MLP neurons of a small language model. Each row is named by its layer, matrix (up: input weights) and neuron, and shows model dimensions 0-159. Each number is 500 + 50 x the weight over its row's rms, rounded and kept within 0 to 999. Numbers have three digits each.
Before each neuron's rows, "fires on" lists the tokens most often at its 100 highest values on Wikipedia text that the model never trained on; "fires after" lists the tokens most often just before its 100 highest values on Wikipedia text that the model never trained on.

fires on: "min", "fer", "ron", "iv", "ov", "55"
fires after: " 19", " No", " Ad", "ad", "est", " Con"
L4.up482:547502462488573437526512429586457454518533502475445633539570524519481534401533549475568511465437494460427464415571577556488511462408472431513412466480540497525506599521441435553446551499470415464483450552470517471485519435452533479492483541535520434517472472583468565497493480393500418594526522548606490599545518507472500575530481527514480475552550536473535429623506456518411429481399512539504493466525551560570442536494513474568484470398452526508502454556568534532556446541543440

fires on: "red", "ted", "ed", "d", "tten", "ive"
fires after: " creat", "fer", "duc", "ri", "it", " change"
L2.up173:544446509516528475410563459523505442540520521570517535566485598491444619454415526407511462541473451480518574499501536528615504496486558481558467513501531535513454567533470572554472450526547512545383425545458554523494483477494539410438486517533536489479482389495367407561523489520442490550440526502333454477470456473498512452439553441502485498521591529523548502490405556404459528473459575533537420541497423537443577495432589585435485538540509557520518526517487526507499493509554513

fires on: "d", "ute", "or", "on", "s", "er"
fires after: "it", "p", "vi", "pen", "ten"
L5.up134:438572500558486454492585548461484463527519550458381470501467511505557415573548502497511568474491525492531557502521528526477548381554473506620533448527509508569478521538528433461519487491549517416460486483548494466539472539521442433501557551485532426435529466474638400487457416538472357499459525514467396452442511488599402418449451544571431561566534551549449514558514442492438448424517451541519507489614530527520453495457517562464469474568504464545468488559522514578557558458505498

fires on: "st", "f", "s", "our", "th", "ic"
fires after: " h", " pa", "a", " co", "al", " Pa"
L3.up404:572496514596492446524385565497539472521504540414458573406550450506473384412496542373492515489563472481527523485500538506577443524467465531477555473458528485468423467447512502516556454511449510375543393511479468529549487461508559537505545535530512585522521508463525529495603416466465426520467547543544494491483431537505598545577499569591508537553474513568477539548451458627559525544477564415565479578536418556511458428469479460479469479459533436507535370481533483498484492514431493

fires on: " |", "er", ":", "o", " de", "°"
fires after: " ", " Country", "east", " north"
L9.up226:421420523475468570544528464450459480403571442437471513530592535476486524484455487453565453463589528441556471340519503462558485504515419461612523515545536550466428542566513442520568587420477441476467598527560500434499523451438440435462507533505506584551569548502526484525454499550447495497542510535501600575509495437590526554460525458476489532535430522475439422515530552522356438452539471420528538538547587517511458572465477549477515529499508475419511535586501500564494460528491463

fires on: "g", "on", "u", "gu", "ick", "ri"
fires after: "n", ".", "th", "lan", " Le"
L5.up130:473592490574518571514451447460552514522444485464557512557470435448425458546551449452485530430452535420490492509510485498502423548479510541438419417536485466445547535461483539464435456545529506537496531520425523599488544534539494512542535586422519483477549552494482490477484434538501433480406503518589603489524535579508479568524564501515539437503592504437555491589516515521356548553511517537415459413422523568503551465394448553521512513425581519585406428524562523459501415545548436

fires on: "or", "ine", "ing", "de", "in"
fires after: " K", "cc", "th", " C", "l", " B"
L2.up469:652404532588533405463502498482506441484451485556506446484521534545494632581642508463444394434499493460528443556468537501457467568497492566542555465505489535468560469430495568452507416550516484485547487530446422550486491458464507536476519499489413508492454536485496514526478506471467526454542553454526434419625507520487531468456473543557439555418460482466548488455566519479493506477579582465510449502501483548496486449489479528395530516558516446476596433499576543525426626589457441

fires on: "us", "ward", "li", "ough", "e"
fires after: "d", "th", " ca", "w", "ang"
L4.up363:539479538517530569511418480528525429453550483572432531481584493518471458532489621508533472537502509602438480428482526486550486434480460487433354525461582444473419525435490507491501503403564532622458498439468495524457576538452490436441484493585543461426533483527537571514538480516536411580478550456482563505504502437471420436454618514540456557518573447488438480511443525509528555509512512509567453574468552444601554403532485466527514568409592536510511436524458470458523419499514491

fires on: "ter", "ment", "t", "bor", "ion", "em"
fires after: " la", " ma", "cu", " pa", " La", " po"
L2.up410:500414512562502477471400577534525519510552469397470517459436462466520473454519456539468438428526476424550422499515548478615438480477586455455560564467532582549517522417512545520484468489451572468447448489541480494528468531528491523450543527475455507570543409495467450458435546456607571535577484553450511534554413466556529558559559570432394494612465459442435509532488450565500474574504519598540531573508522554539462520425599494405494487452494522474498519470522422476579517507538407

fires on: "mi", "it", "ri", "re", "ve"
fires after: " Fa", "gu", "wa", "va"
L4.up117:501451520529443448503511544505528529486509469536554545454448554469516553513486516566421556430531432484505548441492485500507517590471367543476536448575512491535490458607470502543569571536541478548526471452532441470477537492504528427514491500495496633406492512493443464446560583542491446558519463433568585525411576442507477469514533606432579539533456535631499522430389421401500533492491513538453457422449532609598488374481516479574493471459483464512468476474489452461547508519524452

fires on: "la", "er", "p", "par", "der", "ri"
fires after: "mb", " b", " G", " pre", "op", "ru"
L5.up307:483516410522564454575519488555479459594565514456490541570526556459612544472451537470538571519446540571474557539433391521522483514579520531497499442483571441421552466482610435429588483453536520460523448500428462476403429477502519504518583472486385552476500487451538475475406460511512546458560548542524503497519531484570463506465470471568536547494552472499373566436441563589530562487473498439505560518573402473469453506467467602496400518539497527514513528439550469433552524551435479

fires on: "or", "gre", "ri", "ce", "ctor", "li"
fires after: "cc", "mp", "c", "F", " fa"
L4.up3:458523450462548499468468463422495486468487542466486516453421580484465491582563488438483591600452493500616495493492457518534478512508512507627493478556504533383489460497463459525523491493442483620476523468545541509471499550472521462553607487488533492406473492507449574441540485556622447607549541483589560440431407496521449552416550507554434443498471493486445462476373474436470456496544464530466523548510547566608424514444536452453515506573551531485536512513469540462615451550549482

fires on: "re", "ba", "min", " con", "ma", "fe"
fires after: "er", " the", "ter", " The", "The", " Christ"
L5.up440:494531463568483565562550509561539440494552593509545497502519459481536542475525606523498535487501442523539481555495524492384440554506562512507542446461534546534503432469601469439473533575480506520410556441501407549425380562500503565447562452443468387581351505522483488546554539444585533605503479434568544495487493475441527588562458542495493371525551520471433419511522549531482523559478456475530440514477485462451418477480555506428498491572390520497485488459466480479522463449535511

fires on: "e", "u", "an", "i", "t", "s"
fires after: " se", " comp", "li", "per", "le", "vol"
L5.up300:504484386520544542501396562516537438569596552394495554523464557514438443490469554460446422425469550368496489505546547507414558484486500569484502467505518593517467575476563550473464509442519558451457458500563514502481527494530554505536466484493472523467465399551473436579503503488529524424519374510433534535578543437528543505562443462504472573486481550444501491471520484465515562524546364461514478510576526450597452601457471493488505445563459578432601450539590479504484539438514531

fires on: "=", "cu", "struction", "History", "om", "Career"
fires after: "\n", "==", "C", " imp", " con"
L2.up386:442542468517468426565556432428501563523541428494447495543447519511476526515538445523527509546465572432490388489461488453555511481471487501504440491406597565459467487466433522538594491501513523415452452505448411483569597422437500564497453476563442397518498486548556534506587498517522441569483549534553590430578441560486431453433474501510544546472471622542494559488510447592552508488511479478452482464509547546633528515477498627482517466520507532482462582449523441440571491399503500

fires on: "oc", "ment", "im", "un", "ot", "-"
fires after: " an", " la", "cu", "n", " f", " st"
L3.up82:440494473473476587465371417560571463525527498577448532443515514468469497505397517486641452519435488487508525558473490489546512536458527490558511458510525516512494465518610549512358487480479515503545487463562514534436395490523542536491484440493446471515461444563495477520476509545516404505475493533552468547478546536510582481588476608439464563605526534563579512496468648494468428575462450472451384518477490580502516523445550478487468559516430512545471499425516473425561394481496439

fires on: "er", " Party", " Year", "en", " |"
fires after: "|", "-", "A", " G", " S"
L9.up268:502523528466543474516488438554411549517547568533545479525498436424458533585562483511480529530504488502424503573565652488471486484579443537514506469528526458416464443419424428459516408503421584484624442526576488472523413499475512570504500455472498559533473465502584470500440509454457436539491493521535549507502584528399530428341493550476472407561483495532488450497607492588571558460472484498571568555475488517461551512497412582522443507537503461439483490520478534417534462487484538

fires on: "st", "or", "our", "y", "od", "and"
fires after: " g", " G", " Ca", " Gu", " h", " fa"
L2.up249:551550437535469529498527556529435396516449504496537564474500576473505555588467572479511637479464430472433533493405512529500491551426428594526514442492511481537468558546502551459498532444515600489548462493527460574454529541511478423551547445495520489416542466495498545399369551500552492506505547450427526459451391430535592603505477511496457567572437475424512484502632583532556540498481452467590509458515450516482506475451513480596462534413551466452454428506486472485451505499521473

fires on: "s", "ant", "ch", "d"
fires after: "s", " S", " Har", "f"
L3.up510:574388488563558460465467539398626480567504457496525594544504556441408460620529463525475555538482476536497497513539469472554461514476603466514537496492440478392531583501560378517567521475469545559531453428509464469459532517481459524520563428490583603457476486529444577420540483544504510547445530449494548531582448489468451514525444465541462470548494538536475521512488418513474484516472551420564493399447519492490504489516520597411511469471497390412509530433510445505488486532558396

fires on: "b", "mi", "v", "ve", "i", "n"
fires after: "o", " Fa", " an", "hi", " A", "ent"
L9.up278:466453513479504490525560514547495532480514480488430501401433533552476566530470497598498517406493500493531589512495557494485465532476503449460549500463511469546464469432420535544567579502551488455624460455461491538534487490485603414548566403509468436387458481507563447579487521502532485541514489577421563586595590469512376494586492538451571494516424581464548486504426523471457491544534544486466517518452482480562508532456538449474487419429550447486517444528363531570515550386513552

fires on: "ic", "d", "o", "os", "il", "T"
fires after: " Ch", " part", " comp", " commun", "il"
L3.up428:452461413440601477486449575470425463458417583496423574543601498456578455554489473536541531563510495348527546544468574553560479514471531489490449542552481541478477580525544533496533542566468530478489569528457458595524523510485508492441578495464547524541520528558416495422455512576474448531472564484513517510497447513523527452501384505415400491537444438470490540581502503519437551506573467433575454428535525495461485543426497581496490492539455498506459442573442503468409501519396606

fires on: "ate", "t", "ive", "mb", "'", "d"
fires after: "par", "ut", " Na", "ci", "mu"
L3.up447:536490538469511412563471461499509400519421482542524504404424574473453524576502447622540536463468566512547487492455451482533462574500516474503540435491461477466476571526469509400550469488486579558547577434519559462448427569456474519466536527534444472462512442534539541565480553547484483434526503577462570492440477509453424529565418602467499527422513591527434468473502451532464562596462488558522484443558619435438589443474533476613476556534472540478470471482521488496460525432545377

fires on: "il", "per", "on", "ap", "cul"
fires after: " Ra", " su", "ra", " Bu", " we", " Fa"
L5.up20:474543543492475457556483506508570413476499507533490490437442459590522451450510496507453509498528533459544489566588515481432442450493420458531483565505563546547425394563514504580496522547568538496403496538494450489536434420403435540399531421529519426503474547559529491508521434567499423488484519571513612415410520501529542558584569460446589546477411420427515561520450537454626487438501524505463524546481458547535549505498597528555489534526471473542473498392498546458480510439423536

fires on: "y", "ce", "er", "ster", "ar"
fires after: " for", "ur", " count", "ud", "al", " st"
L4.up406:469472504465501513466405422546545458464545573452489527448518470409452491442409518569486465486376508481525502525498472589573429506520471451473500591409539491562516496535578493558588451486516538447558416568470506562558462598520501557469538543534576527661395562527474413513605475466544515440562408520508496474501514522463423530448518546508472491501469525524415523409462571435528542434487513472595567524450507506441522525431485454499490565475560501570537454458455536499433550492492505

fires on: " life", "che", "land", " su", "act"
fires after: " ", " the", "Personal", "==", " imp"
L2.up373:482525532541489444485436553620416578497492451472523450552485574528493555526463461472452507489553486534527461456511486489462545435548550434557553466467529539519449533469488545519583519424482504508506527494550415492489478507487454494549480654448508370526458539565436486451510559519521544509484513620469530551435474502432467522477419506549432488421522493501391506505490448544412576687463537502525459545449469519412490542449527532498518527424478571510516581498564456581449501592400494

fires on: "bu", "men", "on", "cell", "po"
fires after: " ", " h", " G", " g"
L2.up390:486536486478502516601478508537550396441473479457428595503567483491428504494426532421459563473416496572501468517469490641532496514525510455564501504558428431624542512548456452526566427451508542487443482496574507549552468545494446427486471490591464382517464491500468510425507548522487557582549597519453493443518557442541468443532428486562491469575555531520491560407543530529552520566423543469548474572458528461557404480471487486471516592503403489470503510463573444459547434491508413

fires on: "at", "ctor", "ach", "an", "age", "al"
fires after: " re", "re", " St", " Re", " st"
L2.up291:495553451544534429559553521558547452561556503483404569426506443459520547548437542492450464500475519561583431464500479408522503543451410492479494489412528532504499505501443479572412444534588378578552551549450561455425468468492523526484417550475489432424472534538469468581549447506503545514505564593542552487470479599452591446588542470484542467552506487476422513486593498559553543486460454449452453514566543451489460567458406444489532514512515472525487500477568544398570495418574469